MLP neurons of a small language model. Each row is named by its layer, matrix (up: input weights; down: output weights) and neuron, and shows model dimensions 160-255. Each number is 128 + 32 x the weight over its row's rms, rounded and kept within 0 to 255. Numbers have three digits each.
After each neuron's rows, "raises" lists the tokens whose logits its output raises most directly, leaving later layers aside.

L8.up468:115153140163119142134121090118115092118142100130099113079137133107143129104138108166197157142164156110148128115104113156122190142140145166148141180087102134133076047152083155113137117163150101107090150118140115156137067141116082131136120077183097152132122116136137126127145121081141164103
L8.down468:087143144162113136096077129101128136140177127189164173104092172131142074128097107130191172162128128151125159121124211132122142120124103088188135125180162165126123045169179154118140171120160147128103176083122124061157113137105148122176064094102127187049152116174113133139128156131048161149
raises: " setting", " saying", " calling", " leaving", " killing"

L5.up508:170155148137120118148084093105114124080127115125137154151166099124184130121133133181188164185156183246091076130129118183097148088158145083149063146133090198127067156121141067128191078104063129166119077128127163135138152136164078129152113170120120138091145150076145124136102143144115149107
L5.down508:165122171115094133060101120164132163139111089129200198143120088161136124117118153116135105160149113174097121151207158083111120142103176140089167135093139185072129166157080149137128152135127102126074082143103131168153153151090068095123106150092164066138140134139171122156140138074104107119
raises: " However", " They", " After", " Following", " It"

L5.up1462:177093104143133067155078092153127196125078139186154150131164071063137130157170104156112098135056028177117157124163067139112105130102160135143155138126057161022168117097143127120114118142075120119097157160101151092100094099079112169107164134141125106145133118125126041151134102129120116115
L5.down1462:170136131138154151105056187139164106113138142144136146100164160134130139090165099047116115145121111082125111168138102166141144134085136091115147163147102134111139152125101132181114115168141121110127118197148142104091125162060103120111140111105215090134139150129120068112112148127180135137
raises: "af", "of", "ta", "ary", "ix"

L8.up1179:112078111148101180103114116130113109130176161112094078143141170105186132063100209081138153144085108107117130169131161121104074138141088170115127095126132086109146144130087158088159135179105210130147127154099139141171096177109171132159128079107090147116183090144153117146113144120150128143
L8.down1179:098130101135073145122129121117102071182181118197071122126116144108135060173107139152137112172123162126125118155136129140077120146148114131157163118147119167100112099130133145141082126088149123125096126083144187167138189113077121101086094106151111185149098176111132139156125164103161081120
raises: "ks", "k", "ky", "ache", "land"

L8.up278:105101118146061201132144176152153092084116044098180164147156095163149087152139145116091127150115078143127060130150128073079140147154080055146105159120100122138093184094123146157106110144151101153039148130155149084125127109084145137124137084075134120120154103103170200122183169161084183144
L8.down278:110223130063146134149112131138153047111129166117126115122131122119129100174117139166101104090126104146188124060186138127099183104192097112139177121131116126117175102113156155108098094128084126119165134119180210089131123092129195133099094164092131154154101118140134157113143133104113178097
raises: "ura", "ue", "uation", "uf", "us"

L7.up1223:159108107121142036178106129096171113101103122083114139046083148069144150078090116092073125142131138108096132162125087109166111076174129192116173141112086116121195072123069119058120070128109124119149200150080146187117172116172140151063091142146183118164153156183105122096162130117094144137
L7.down1223:112184177115123122163130155145107147062105127113110153125125090115072168109060104100108186150071132108136094112063117115154083131068146191105130098115134100051154147141157111109142153134160090135139155133059152175154092127161134127165083142085185175137155125144101126103167161105067147158
raises: " help", " bring", " meet", " support", " focus"

L8.up975:051094111200085068182108160106161141166133112101072143085086141212123080137113106113121118164125108134141140069120108179147110122110192162120130096079107096149133157153145133144139155092161150054101143137108156169122093138064150109124158155061139129195107143063105143133105119120190111076
L8.down975:101077151173155164115098125184120133143154131178137132102138150143137094126087148077154197189144065120110099105129119161107176105110100149204152176159084148154108136143130111091159109077079203105114138134124156126128154079169139049140115117152050056149112147151172152136157066128164117093
raises: "-", "k", "a", "e", "g"

L7.up1241:147164089212131174145122149097113140100101112155159109094104115088098189069155079125110184118108121067184114133180124077145137098123154132157113119143068111099127178119111146137164158129102140127148124106106115113072164110156097103111095181087170154154040167053156136073131136164072184153
L7.down1241:129108122149110070118123107108184133112126120091120118143110120044128178172116125117161100115160083091125135183130147085144154115175090165141125222148150112089152093130078155102089128154128102058092108159101147142154128108171156151111136154113104138145149167163086123079157124119114115141
raises: " was", " had", " would", " has", " is"

L4.up704:153152114157135154157127195078115146170144094072217115096078101131161111079158201072184113126142131116181185168105162120122140171102071092126125087091157125088129063151158119144152126131048108128086110053143120108148120164150169118153152067135124108171109120146081189119088146107097151133
L4.down704:148076107151120100105144124120144102152166108131092131081114135110146092133103132135159100075146133123118135149098163076095072119137135183130121031150146147078153055140102121120141137119177164092144120174115118147097114150132150105108094061110113085164110159104065099137152172146123054162
raises: "ß", "t", "ts", "ting", "ton"

L8.up1018:193160174184096069150101135122120113158142145088120118129132135102168173143134119179103154106075089033124131127159153126110113158134079102124155131206109098149166178123115192093104091124113169133113116148116183171110102131123149122129110075113097173131115121112119078085112125140120150105
L8.down1018:141175182151026106121198152182152117147170119072163127119167103129124155123145087184084115104141121122155131096142098102098142180102138131133154169174159093112102097145161128147128096142148143118169133185112124099109153142116115152153114067131129181165148119133132072101100120178075161137
raises: "lin", "rate", "erta", "ly", "lu"